{
  "norm_place": "pre",
  "norm_eps": 1e-05,
  "positions": "rope",
  "tie_embeddings": true,
  "parallel_block": false,
  "extras": ["capped logits"],
  "optimizer": "muon_variant",
  "lr_mult_o": 1.07,
  "beta1": 0.95,
  "lr_head": 0.00738,
  "schedule": "wsd",
  "decay_shape": "linear",
  "seq_len": 1024,
  "train_tokens": 918800000,
  "dataset": "wikipedia_en"
}
MLP neurons of a small language model. Each row is named by its layer, matrix (gate and up: input weights) and neuron, and shows model dimensions 304-495. Each number is 500 + 50 x the weight over its row's rms, rounded and kept within 0 to 999. Numbers have three digits each. A neuron's up and down rows have the sign that makes its largest values positive.
After each neuron's rows, "fires on" lists the tokens most often at its 100 highest values on Wikipedia text that the model never trained on; "fires after" lists the tokens most often just before its 100 highest values on Wikipedia text that the model never trained on. A number after a token or word is its count.

L4.gate712:482597482492462460516456564512468417481545539495539535504534396453531469633575483557467552531447412550460508555511568553497535514458533459584550498559494505515534449455490540444418519605521511492513495565427548510552493479569544534565526488488545517581489528566479547420471426504488489516530522536546547500632411608505534374494521574482478478450564510505500495490466487422516476525517428497536447594486583442444518532590441539581624440446437555527482539462538480472514495463488418513514464584444487484420485544493510466526539445538453545547491394509411546538510447475431511531
L4.up712:526489446538420489551389532550522604525543504556432464499465582520488554533532464509529517467550546505491525581505509473519488511497491612565473527480550466482397517468510510516474400473520460458563540504479556551488517493448564554502474513489474414511550566475496590465451542539513564521460460443448518471514450512592423493522487626525453454449494402455454527560454487545509422543549597605457352630611503523543477423415435523495491508552531483366449469461455517463532515507454530543493506582609563540559465444416518448486452444549443539507518567498555425507403450504496574500
fires on: "| " 42, "\n" 29, "He " 8, ", " 4
fires after: "\n" 50, "==" 22, "\n\n" 7

L4.gate737:476442506477485493561492512477425467576524474527513510460529449522481467529579501449448600452447526556508479498466542490438506450498574493517449456592475489479467495471590525453401532489537562531426530514479546463503506454439486407489446508484546488518534508427511515494567541515503531525484487457469586449548592542529502568591535506411425398445516454487509539546538497480482556522448463408502490492455522397545515470595471532433638500490573556530390518540468494501548532412509462524554499462556498469492547578527506522454590395543408517433522452510419547502446561517546402447
L4.up737:502491532591514489440505448492586490457429549565510521532543583591484566461415578500570513421502484508498513523445502487526594481486494455466592483567439530495444523492498503525518550469570529388602527456546525463582499456493562569551406413590506487557508477501492511448543497502425532541573496574565474515469443610524512500505554430535569462499544539529442531490439501534608352552526539456433493512491572423479412464422531554470464574513473507523468528475488484435478563536466491544514453556471501520520511472556514508541441414555484584479426503457585616559533498481466441549
fires on: "| " 56, "- " 35, "\n" 8
fires after: "\n" 88

L4.gate921:467515469499542512485522501469508503500539465587474482541480463532613442569606465532561581482463491562423411402597506568539463507487466501509496517556517543519541536435546554530477534447491553559490501533506480482496510505534522610423561420507516510486535434611464529576462540417507370581461479562593478457449488536485503468461415488538490488520520377469479539500450430450467534535479405548478537498442446497574596534379412451459451553516456525460494472430492394475524419495473621549414542482461523502478478498464508498445556457492454637476531504484471492530486526540535441518
L4.up921:517476472440493540411499459515378456504521538503503501498433581472502544481570587473573449492509472549505470420514440512472581476477480551407470514468521392508489482458480452494470498510483567521432397458608543585516475553475515369427624427460467573451482494611367465524539503459526434436542491467594592543491566520500481550544499515524547557468564506502512494505570524536480486534462508523556535546517385530474578451576497577539516545523493527486479466488499464531489568511489514612487554518546535529447383494556462467520505434557496445473535526579452423495355436501516459518
fires on: "\n" 51, "\n\n" 31, "most " 4
fires after: "==" 46, "." 24, "===" 8

L6.gate837:370485429504519485505463454522473465443419503549525518502487404548474556458500502493468546506546587522584521536504533437385507611449489579471469426500460434465485557474507449492407513448467503523527485526548520537535502582444497474524488533518471461436503531497463544534498560530525645468521536527457608509491514482571457520495407491500531578471495440472554422525493599525445431504486494523609588493510489551451523427458537515508530452433520476555486474467562498551535440409403442596482387478416480514533478504532564530588567484512479459556501539468516558530532507452532493408
L6.up837:532476506518502531519463461405468545454489472563489519462500406457561524528446490406511432547492469568547393540608519468489485560438524423510419435485462502511552492561587633501528547482545576404547480556432419547514557523444454476512491491482588535642531552457442580413500513580480463488531457430534392538523547476516564550571543500564500439443537458501466485505408531548511456439563498478453511509475517508547479568491575466536507492554477423562457480544497536489466528540485410485595443498487527486478493483476540550485365507499535578496548468493534455596484540527553501428
fires on: "| " 76, "; " 9
fires after: "0 " 24, " " 10, "1 " 10, "| " 8, "5 " 5, "00" 4

L3.gate432:432459510514519564489479443495421444437544400407500499439544509457503508503491456481534466534506541506410481489497481600417476440469447436496512557535415554471476575540537562460632487473476455484532536485543565443495493513495551544543490510516501513496444476470480500515480483514531490462610542433488430440518484548588470464499494508405436477549557471494476537490456521534534557509557594488441454472550468490489437516552543515533509547495522556445464462577478586568536537520463512451577473565503514451515505473434511540477470483497519539558556573433427494630465523516544455538
L3.up432:488528462510499531543458443496417466414384403504505504457548537534533558550466510541539559523493451457444533515472547467478491427411471466517587416535478505491413606479510468456537510470481461524520488536596472458574510554601422536497527520394530525538462535513457599452417487578519492488561564387549532432510544460473507535525580589556453470456576526502504414452486492566485415490557549557507482364525477477431462452499438568486563484560577530579508446452487536488490498550566529507567469503496634581583474443461555553509567507515447404446493521463536503527569456390439526519
fires on: "- " 37, "| " 29
fires after: "\n" 37, "- " 8, ") " 6, "W " 4

L8.gate566:497513560512439525576490598466503522431502549480516459533576532559459446417495503546551474458559500491491468456398498538463525539563502520496536467517535510529425360516647513418544557507481540439527488575484469490474507481376544422447564477439472475451402560465515463549507496561522519554510578502530457518482427513561439444420517584487530508585409547447465551396507450458526491416549551477489540619445493453521484526519397535506528498547570518510505521492490524424476439517649493474546511616485483524519554499426495552446483510516391483544387472596570487586551462553561553477
L8.up566:527398544469542517536517552501501498511433471615512407443523565544451530513518454442542479542561480437502474424493506463406574536551469509502439444397504562554457481622567487494502586434535466459615553445546512500567515527492555478473496564449515466588474512506528556482473498551468511564509529509540502465570363536549440495482471468541502451501458466526527598471538577520621469537463534487432452579514479477517511467460484498530548481525529452506431478516412537474494461568438517488427428467627464551524530582491529553388489535473513500489481529573470477563493481555439548543
fires on: "| " 100
fires after: "\n" 51, "\n\n" 39, " " 8

L3.gate757:467511474443567491421546516525481552392550499540460480463456595489503497563486469598509496636473506465506454543422493515514530537394495519604527523478498534467435454468463543475470493524369432379499444569550509491442512470433464560460541620486561569573530396480413426579476473464572524398554447489468506481476562515558482477556461548445540467545504508485446530548439485451486465575477565522557487537493569551590450471580501457575558522392475588550507534436547476484444448582503513496485502584539507474562380500463552533520496394496484530519478447536428513553548471558497497470
L3.up757:448456471481546472510646438503513610440584495501552503523527522468535537517441529400462557539486487491504485504414589507534491469450546523545473465496410511394570518436420484484457502498477456526602504469485553497472503528417612536543593519501536505491543439483386412534491534470592441502516540475469524480476486549592479409456567574457473420554513530499525531536432508504509524553413533548502480551512535459576480487515513482547520486461464558455454516492433526554387459521493595426470479560506461587557472473560524522552534424481503495533427465588463467561445473546445392454
fires on: "| " 79
fires after: "\n\n" 29, "\n" 23, ". " 10, "- " 4, ") " 4, "(" 4

L10.gate324:524495482417556434461484541441398509475501535637502494500497441528492546530471463461458551483471508477542495527582537587540547425541494495424528523517565469490555515384600515585424509562550467490454472512490558526433522495441513442529470467455497449461560612483518519452486509390519508636435439500496571467440490531537545493508496485560462474496502477538568536324500513430483516439504461539478540537450507477533518447486501464478496511508519583503470531529505508479542552491437589436500465485504500458592524477480523501458471469470435502516583611548509431499502509471463471494
L10.up324:573549570564457464596493515492510432475512460463553379593490530465558371500523458520504546504540477528492513487557455467490551479471439450526532539468554487498508481507488566477425510547493536558466510492578551486431457477444533469438547595539525514523510454556385489504477452436532553612498613498353591493495505511555535521581523463539557583501482472494410481463475464502501541493488532417467541508428430498474531551448501453493463459480546509549528513418501519496510476537496540522555568496445518456483477458645491460479486468647490452413507517456488499520524542577427570571
fires on: "his " 27, "s " 27, "two " 4, "her " 4
fires after: "'" 27, "and " 19, "his " 9

L3.gate138:439507468504534487609448504492498505449484502499515501481453547426466520496530489475520507476381581464506567606393564517501468531435470498512452470492624530525561534414534609541516417503468533411527542533507481580461478611502431435509606520471510464475427483506515539462477470499515573531536535509505547551544587443553534460479521573485403484509493543483499511542543494529508473461478503531541581570582505488506463477503550530497436457385499518504596430477512443530573597502439511526456533549468441472526433519512498578483542482555477412506448481435452445510534446475473569421
L3.up138:426454466567420570438579489514534413457454486476623407497511531525539502462521514448475517366371568492470435548448430543503526461451456525535518466561423560543472538490456541532499456518527470511532515498501532424527568490608454471462497526499492535479556533444468524513480465499458510464507410363446416519568469549466607483476476489488541460421528484560440539640583537487446479535478439569496532476504482501472405593454543510468560487507536480443482359399444564556450525496461568429556535488552536462416563539503495483453367475442484491480574554523561521452595548509475451485
fires on: "–" 77, "See " 4
fires after: "1" 16, "2" 13, "3" 11, "0" 9, "==" 8, "4" 8

L4.gate367:485564471561496482506616450472490403483520598463480511443530410465465430616501553509491530520508552438526488550536504516467572520492383511481416516459488607534525536526431466482492440501458480481550505518470404551505417511532557536454510509447461498562532580460478518506478399477432560501447560436551509511592421483479505504469522417461514437520589631545496474538479542454496428491429424467509420442458449454417499423580545525509591498456510600469406432508593480463526569499470462548444457432506441508485620472492507544557513444530557517514472488464395498483544492542563477485
L4.up367:546491510492443397469569527485563600497504477555555418559480424488512571643503428551487452410552475557507496442526487468487595539537500554438440473468505448534483513458511517562404535449520445490567459565477463553596417556583543470507484518461502595564520464514446502491493462482423535565473477466573455434436494435513529505482568564492568474493611508599522419565481509465540412451514445363462470371484401522476529467512555489475406514448480596554497429427477560580490472538471407451469464517521461449460537529514512462520490561485544583427516451557427450405513481487506471444
fires on: "- " 24, "= " 22, "of " 19, "to " 4
fires after: "\n" 25, "\n\n" 21, "one " 5, "- " 4

L5.gate247:506497565486466547504501527432517514492462484532552532532524536498355474534512487523516566524511444427468422495576493397573396372415409496497461422397478517506513420440490508462587595401439589513591471485518517476424492467507519467473469529528506454534547558523513527494476536538487585502506476462444596460586429468502439389526512580540479473507535499499468512553443494526451539576541534456525509551461480517469414546519435531439509455612404629431540515489388482508426546429498524472499549485507479575513496500516547503540550579563473496448443518484506483438553499479458498570
L5.up247:477466519479480519535546498543406413486515539508497537600560412530451525523540473567523436465487411584606550564474572417554518466486519492588540540623475497488522416445393591509493460535513465544467547604500548394482539461476475507458535563399526523564465609568480526462394467510512526474543541501466535561515484622568493461489442422490584441479446545539549498502528509573496536496487465434538457527504484446554540505521533574460479512545560548500447505547485584408540496378538543535490579526415573523433398490509443538500626486531470474479532410542464535526597468433460398498
fires on: "\n" 100
fires after: "|" 100

L4.gate103:446464566416431418539544560438480490411610448559541517473467525521504486463507496573516463494334385487515467441531500418546519465491531562450400456512493527503377461471443495530516473502505510430562499540560475574485535567512556502622468527483557554572504483492533465470481554442437535532503521569568486477489476593507477490521490514434531512543437430497516502589451504497520520442500440430529527523502535442547498542434490490468444553458539560452432497636474498491508490501590462591583459500536589484425387555505451556378549534532475548428511573486508481469491456491460410504
L4.up103:449482580488536474479502561471444506344490447500547530592463524499496492405485487522474576523608473526581463502438573471589461443581522430494544475534421423478385426546500500493535518532466521450474410530464519479466460523546536525499362454566553553578578426510588484361480491497496410546490500528594469464446525551520431453523471462469584499525580524521515521497514503516567488517458554510625470460510499456446473474479483453478572505421516491455409524419479452524493502571587564541529530428456480408432461473571507545520501511512516506417539519622510547535571453482413493568
fires on: "\n" 32, "| " 20, "of " 14, "in " 12, "===" 6, "early " 4
fires after: "." 21, "\n" 17, "\n\n" 11, ")" 5

L3.gate500:510538537500500449549510498552495524454508545457488471449567493560441406519458487562561397419523492484542425523514460533396549477547410459520473439611567527452484550516518533539459519475490464527541491471560491509530545491529515452508577591451529399492540528404479429486501448485502539520467500445589475471481450487488551482499557500536502531540512510523497445406516494576486604541489512480440369478410375445468449437566494519523565583448518605517502515468460493503491518455540534521416460496532400559423516475531483509521500505555560647496506465508535547471489539523551507469
L3.up500:489455481512536476559540629553492544525407515466446519449509421495469489464507504539491400521395514544518456422373479484375478475541504415498409529525496483468535512602457502459506513464520546428427506527500486514586521494619396439525474533436547543464502467422518483470504478484552582536492488433568547469602465529464551506491520457515615505543438506501517463488520491588471543494506438580586493432465482444497514446502484460525455465559460614458495475455569490499489486441496440569496489471525439601463537511464535559525440430507637549468485408495538477484511549598548482524
fires on: "- " 73, "* " 7, "| " 4, "*" 4
fires after: "\n" 57, "\n\n" 20

L4.gate612:538467530504421421519473498556514463510510469586561433549541513513423460513540505543551489432417469488341538494682505492481577495474536474417476481453563503498555499541531469488614428508470487555542485479524395576461485571544593523458439498544458557530537594494537462589463461494457486485550539477559526494454560450433438489422551473563497456521467448476434499545465417503490522544455412473534490464535544555446528520513521462509426478440518448456514513477529410449428424663382490553494568560491587544533510605492481398526477470568453460469482504512475482526440510491520469524
L4.up612:525410480496491558476494451447497489527527547486492513457447502470504580515525600605399518538492445500509503474484453587525498402512487549546509420452526510544454396538527421502556488520441442599523518460459525525487506492556499466415549419588495470497557435535499508563492510507605475555468523584548548463570612548522497523552456510548487446545514518425484546587441552465545454541475424416427426490482576519486607504469505474532446464556533568540431472519419465550496483503397556549510530509430494520541511565505540439468490532419324496480485528503456488562557495507515537549
fires on: "\n\n" 54, "\n" 8, ". " 7
fires after: "." 54, "==" 6

L3.gate898:530596529503486487583482521525538533493595436510595587595572530430544489458493417601562552458427428559448584421581490457556584554485574535556484472511595610431538423462480485483484476492473523519535503456604570430405517470396477546500590514570516528448565382565484541485541449555430483552511495446525458503511484476430480492490497487548521482477506582461498480624487555426464532494529506440497522528553516515581569500547478532549522437473463442458587525430545503425489623474532446409557551505510524533469573526513418462507430483560569574486521466394565461407482517465410552488
L3.up898:467475565545547539562577471540455523518542408407531555451452430557539492429436518514520524543519399504448435546482502486509494641479426570546573543487489473582443465462493516449541396497439606598543494516405468497463497529518447536537574443498422607469420443492491477454550520522480517511449557466587470514495578525476422479404412403469432506510461515438483540528519588489511584539458491391545488488480496515555490540537473485532443504421519415490544488458470493504487515532530501526482593499490582483479449490531531408445487467489480435531459468456531511544449474448516460479
fires on: "which " 55, "that " 28
fires after: ", " 50

L4.gate595:545621471456460457500510524525521436415541383508491580538564477556459472489515481520472469385515462423516552509413512533544532507466537495486534539458556408526478527555484496544633466526616575498539427437553509564464529443500489536576563485536543457525505570559443485486478602450561461575518565559460543544539422561529476525506505551563441493466457487521438487523498500437519444520477483390458506379502488524508473545519495565482500504419447509394487568510421519427449454458435442534499538383566579431444444602427570452474602537491600431478464540457514524461573455426538561537
L4.up595:509525559484571508545362475449393573497558591444511474520600525532459500490541451553439527560489484412503470528441556531515539525541553515541451464503541447466507548503482479508547532444534470531543444432523559582470601568423509480480477532521503491552492428500506494496598508558557547499521549516480502466514552556503540477481508450505570473520525492519531563544439432468539419508435511520491466438437515498526513534492550490453480463505474434376440512444482461545530568407471585489540419446531618541511431538504454459530458498461486458467481545408536511537476533489556524553
fires on: "\n" 62, "\n\n" 19, "| " 4
fires after: "==" 44, "===" 20, ":" 8, "====" 4

L5.gate897:604466502499535478587499410518506535452553466545470471416528588464541424518487560526521452581559532418440448534535551567518527549464517606464551451510484523547501483475495543518503510488518409514431469511516462529465471485523520547488413493420542573552498572401481536540586533517471568429540551428517471564519466472563393508491568543395546539482561501515457553529412534620527476427506536523397434577541473574498457475441525388476460528489563483499521505483477547598522498509454436478484490553475510470459408555475531496431507388531507515482549487482532533501463509512475466500
L5.up897:428392516537465455510538469490504432501572510458633520566564444488512530490518465502603609483489475577511535481463589453453566547496518491503471526470527586585382497488596406489546563465445579493486495525556462540613562521568448548424544596485412493483570476443439473451490500483492438531539593425520521525486550490497518530513491428529531490476590608577542589598497453458486475493506496484602493526458516372537526471439555569570465512539475501541535543452570529534585499477541507480586430492534513589499573490478538477525538532583421505588527463496545471535496429509443488477
fires on: "| " 56, "o" 9, "e" 5
fires after: ") " 56

L6.gate397:452443403421486496456498472532540500454500526511484486481554500524459506552488480526463523418473501496470447484491387527495469496492549481453454452461544561502463484477543557495529525481485554410467566505427455466482415530596521558619502548384410542514477494527485564430434633507357514523568508433414415575543465408561444485527573514499410524505585479562476391429491501464494582560527492465484475527498536507516562503502406567458528521457488577491492490452474464434579472478387475576509501493384513450508466600429466564562423423475508502477345462491546471517471459499505498481
L6.up397:467537456464468472532450495602525434515455535495468478518498493551509442555552534476507469387453514522483570450458494513566556519461522559473556590420565535492458506483397478507495414543457547509483481526512504528547453538569461528545581560480397504560520465596510456534526582545508564494412512425499433555589437428492477424527412514492480518455535556494568512491559522493460461448536530496534481474485554569613595520521499443606482571573451561452481479480575472409490427408470475510436548446488457453472497533446468451541549543556595538456537496576415611460513440419474490513
fires on: "| " 38, ":" 19, "set " 9
fires after: ") " 38, "4" 8, "a " 7, "2" 4, "3" 4

L3.gate331:466473488465564526492504453517414518593402511559396494506452482546473468471610520493486492409433480484476518513570436555502610502522473561545499456522520494529582373459541513585473386538489564568509499474417532561478471515520482577533491535413492515459476552472512425583474532444457535514575506515578548459499495452442455552479521495503498431457546402493516509456535502553500526564519488512453470515425479494501559522536491432488449620484486489496551448452498392428526516526455438538471444554610538514486527502450516508430537529528366504610466472563528490441518536507581431572
L3.up331:461562527543511451551502515432561411542490453466518440469447472529510529508283523542481455469506509481431448496527493486516447577494359540415508500489490548475586472373539396570462464474564543450459573510436544458442484605482582513481519511477432577478448477530484472506496495558484445549395494515496520528555491507493536423589526651539518548475478512549501542418507564460488437500471508425450512499494512492393573514463534496493564477522487611430469398594476546486397519499534493490516434317437464485452492452517497503525526491589499454466592513503583456526551473445464502501
fires on: "s " 63, "/" 12, "of " 8, "for " 7
fires after: "'" 62, "Board " 4

L4.gate251:572434454474464501540428451571528540480559531568559572387543574505496537540422517534514496475498531539521459544553516607471536520465453485471520451525481463492490523483468514510470564547537564465514481513517559494580480572557539537476498500519456488503555426463521353559516527474470572526557544465510466498565557473584544381460561444554495499466554549517534469514496553461510575517575380516541456560452518511451592451501481513525522452459499510549558526591557601532612519491461487550477512537497554452524429542416488445481620390533452562421501550427558447516492513487541498390
L4.up251:495539444493522433569562470438601511531492563499560463500551555535482518502449496561536538514527558588445501405517525528482561519453472492501561531577416472535502480521478449499505579423469510541490577518505511560545453533454610553527481497451555460495549452553553508456493578522555474468509504515531589509549455479587501480615529462464422465525541403446470479606572556538518558392499436550506542477495535487516509472485556459412514534514537523507536613553517460506531486426428466530479492529554441499536395539488473464495572462572540521435605504441494492403457380472472463443
fires on: "| " 36, "+" 9, "received " 8, "+ " 7, "completed " 6, "has " 4
fires after: ") " 36, "| " 16, "and " 9, "He " 8, "She " 4

L6.gate172:516601488486556502471489553549521561478484545436481572490445516502486500465510509522530491534551511500552528443577577414514475543456514434476482499527445474441461497485527526475505405500460529460475539527479471547421514503457530500485490468534570441459501517525412494537516647537525523426481427447511566510521436415484500422445396509402546477587511460538550553410496514433447516457550454524614507497535520526539439478495552531482599447485482589577415605517515505489543447432487500562499478546507381425478407517545575482472514552428479490530549493620447432440460525578522558485
L6.up172:516473436528504400555545517539450493584492596591565409452439461499467562525508449420516443526586428510406521513486498493477510549572510491589483522446541491523461493511430516492529513520491535463550576492554465441564538510493581608560523476529533512553565534514349486515526477514424469449500582439511440438482429420538616467485445471544487547576498486371462525453529573441565491549622500496425465558539416515543490513475486439525487510552474586630429459534591490531456524612540462512548478473564523477481541523440498433468568490511413455470441468519485470499398494515481467475
fires on: "| " 91, "; " 9
fires after: "\n" 60, "3 " 4, "5 " 4, "4 " 4

L3.gate458:479448478442501513510491469498525553539544522486533435502437450508520585532496503546475458404457558394598547495644403573504410472447509540512603562500481414529488529536539636551507498441508627427465456434541558503481518545473485604455502577522489495490459504491579577535456476545559465588487492489547558536569508469514432481489416472526458503512519554470566505425559448455543516497446509546546510527528521491471492506540424536535441546542602477536496522538522450482532489520382486471498570515518478588496506443455493496525471444518543478468524493568470472512449612487529487548
L3.up458:504433459482566451578494525526508502517573514333482495553503589577435450499468506561466435456484479507488585565511500547488458462488447527433507408564460592618449550422489468509478442605462473419506459502446472534440532582560471520511475537503407502556484476463487427548468554614551540517527470493527560601537512536564527485515464516539493503512478477599550428569513503493506500525515480444451397428517574430442440520492532503514515436501556477456519476483456509522505516572448436443397516473430547483583493493419460588409549508471427460396409546387437463557524532534467527497
fires on: ". " 52, "2 " 8, "5" 5
fires after: "." 45, "A" 6, "J" 6, "D" 5, "M" 5

L5.gate439:446475423430596580518447519537491522531425504579546443538531535565553554556476405445511553457508552467531504459505475536490425512491464483454486514434539463476486586423457482473561499498497487529555524447507500543505487535524504482531444502432556539565582516455538667445505515666556543468400501523492500508485433475488544459538535486579497467559503544557485596452566441518561532471528500479572435486553495499552481598463424429559538529454437475521510519527536492492502516490443647564571529482555439542486473457488503485429532598499531518571526538482487420438537622491424519541
L5.up439:536565517474518523539455434515411482605494438417482492547540512514453572527503409585456510529505545497496521524491552474621480493478548521565480561445509569396457478523440565477437576529562483587434507567540531486508515450579472485458540444505475480499569532535550507519505472520506533439487483477534443530431540549507660522577495511450499485488649571449469526481555462490501524443402473478459407503382505506498527505422407528518480483462493522468586498432464537462516524518430549428468525573469539389523461529458486493502506507499485526469561441499528517518429474435497491583
fires on: "| " 43, "\n" 17, "career" 4, "Career" 4, "Biography" 4
fires after: "==" 20, "|" 16, "Party " 11, "== " 10, "\n" 8

L4.gate174:487562494487518501560484498546489539499584565478452538690426519449537469449541448528572532402340511489590582393590391551526494581503490467541484431595485578570463539541545553516541413524454471476450413545549596476486496494500521458497549579474442489512478526559497528417466479546514483509583462568534489428525453503456471468576432513468468510534569534482474477500478552475382505458466436466379563525506543569506579459524515604543560458441455534530525438479589520540430455496523509496453515491468525482414534524444538493545498384525406417614481426513460492382432493485527518515
L4.up174:538532508528501463443540474539473447470514518562467527477537480465452433469393545480493601425530588470557549492506500539539461533526501476600505497513513572470510465429466452519540505532575511497504464511501515453467440526428513534488502487494477520427476452462487448370476529523528515548529594464490407494538485506517548465360496440402506421510657464475543489489453535446573470459476492570502497522516472496425482509574414515528521497530409513549549573485458446556418487585447444493483559554491489482535541529465539480595462433513471430558453516572466517599511492466447465499
fires on: "it " 29, "==" 21, "It " 10, "which " 7, ": " 5
fires after: "\n\n" 28, ", " 24, ". " 7, "the " 6, "but " 4, "The " 4

L10.gate972:377522534540556527499441468426570490503460541440483512540510459435480517496473539548540400431448532447526473525479474484542534451518501584522489409510498496490555589520482538416532548416531431402532533572480528450517483639507520561551611463438488473450511589547580463519495486478568466451427434415417531615489562501441528513525475569559502489538513471509555561560452517508508524532451514471553442622570508524471496507532600458524599481466499532501398495495480473473544529527503454487494520590412481508501400493475571564573517512450572508511488531464525563507590560475598565419
L10.up972:471452595534542533425529450463498522459464529439446472566537345449585459527453435547543488526532512499513468589448479439479582422451477559521479431515476470369580551540468502557529458543544490518519450441442523473487491468494522567517559488497447467507542429572496506424503530580589521489508535470463592554622578527423596458512557515550530501552546432468553440535564489491360462482505416457441580521474528388445493561589456501563468476456536448412445479400520490563518482545553496475445569541452483596524480611513522513519508508525482525421482560568426462493444575420493489436
fires on: "| " 48, "–" 31, "– " 8, "-" 6, "+" 6
fires after: "0 " 29, "1" 12, "2" 11, "1 " 8, "3" 7, "2 " 7

L10.gate197:439392453464499545540501510520373527520392479538524487455477523454440443405495564507564532538524472532568575539528578421466481524460501457514474494413537441560434444406546584608539512493416459526460407579546471507559427506463451453509478533533541568512445511487497498537507516462401539500507457467374474558539549467555376386608553514463475459503468436501492542468464501429427547493479463528498439476504528546458505556584540441417485463388488612514508508462486474448524512509405514423407447459497534577379442503430476538436496519520468472542500506546491454515582517545537486538
L10.up197:493448546434473495500519552545488517609450474507580487451502577561488574493467590542592456485585530569495511549443490526479442475514515526457494537498432460479469453492563558533492520530463478517446468472534476495510417485373478463497555508522423517600463546467596359445460544642426512481515462478548507421593547402540465511480521525423452436489441473557513600410537534572554461527518402487471509521445531463544496525493517462503510479504551456452536543395499498381520517464509527517421517499500423480434543476570528513546511472514447403522535521548524535515506465470375498489
fires on: "| " 39, "==" 8, "\n" 6, "\n\n" 5, "It " 4
fires after: ". " 21, "\n\n" 19, "\n" 16, "|" 8

L8.gate958:488465593549559537489466534547433500503419482511535475496522519419380406536442581457496528586501447529381551456581492502453496462536556521542544489498432490508559474478570511518440529493475484486477501483516471604487484528438470460518504472517462518519479396467469421523448539435564503538504464494531479475558489507559486499462509534512454518464461444493400640520478514443494532507402514523493542547451509478463489501593517456531553508459502552485544503569489482454461577538585563513483558538458488577476501449607637576418568468564421435504599435501565421451507496508430572563
L8.up958:522553552497484457427457493534483507534517464442480520545466470469492461542529536492484446464534530533449514458477524506463403528539483580534540463549583455507514556475524460435474446470533506467528453565547468574511512533484483483491521482418519465564509496462476376487440489462596595579533425509585555503448490533550517474560549550553527536469407459515517532449542594490476600495623494475480454554437490507328539501539577537496554532531543450459520508521554430435573475567536597446495506406386530496431443547556525483507543510412469492486579548474467499479588470549493422519
fires on: "the " 37, "a " 30, "s " 11, "an " 6
fires after: "was " 25, ", " 13, "as " 11, "'" 11, "is " 7, "the " 6

L8.gate400:509520434485543606507540507526451588463441573470538453519541499486489516501563514554451483473485506575479591517494492605537465471451470469491479488548458508583524535524489570505513534389447476468489500475454513394515390527451514528497479460509537487383510494491463519513542510491432611448462475469545600500411484456549514421468480540400512533474465543574523513464556485463469416464497455591483520548571516509465420533442516477572569531419496436529567506525463528540418437446533576527467482519508439497532460495413517471531517460489484558549502481527442489457574485417587494522
L8.up400:441602477626471459552466562555519470480581514475517501511479456498461504472573623511524578593453419480485498567537449567597482439502414487524458525517480446500520507463569519478443470526558506516523431439563535365536398525441518499470588512457503529459544525491553489567494517525517542517488542490594526539457421464439503511555532488630512546492591480522489528444599452461529465561452567498548539475488544488536588475606488524454489498469505514543456382426512484572520514498508460586446456420423446531563519543498551510545348429520514458513478454595533549336478516469510471563
fires on: "She " 20, "He " 13, "==" 13, "she " 8, "he " 6, "was " 5
fires after: ". " 34, "\n\n" 14, ", " 9, "World " 4, "which " 4

L10.gate787:573493506497585507509513430550605489469519427472430577495439559480491620608539383485557496530603459535517465557539556571542467537483567470439508459514576512523449504553444574486451597463616558471508545556568493491531453609507539487534502506508514512546500485483470451509510561545485574449514447509545491518453431569441384484530481582490574437483423477458550421507469558514535539545451527539564508498556527483504474471389479577570464451465598590511467505493508490509508612484534497429474494428529568504398454502567533408448522479563522613490546463437511547496462495444539469549
L10.up787:506457473466489421592501503541551440498502487507516487481586463527457537610474399514463469491536484478544427580543550560506472516520473453579528487468487534615474466563486624576456460556632581464468505447474506415456454475477438557511498403439535430524525563496560451439484527466474481493522486524437505553554478583511592486535496410472538507563443466520499495522530531520401574614495572415538478436519508443442471360567452445470506412487452496449469447501523526543521504446567474421589432458566601512426425511474522467377571458537505459563469456503498447516402514470553471535
fires on: "\n" 98
fires after: ")" 35, "." 18, ";" 7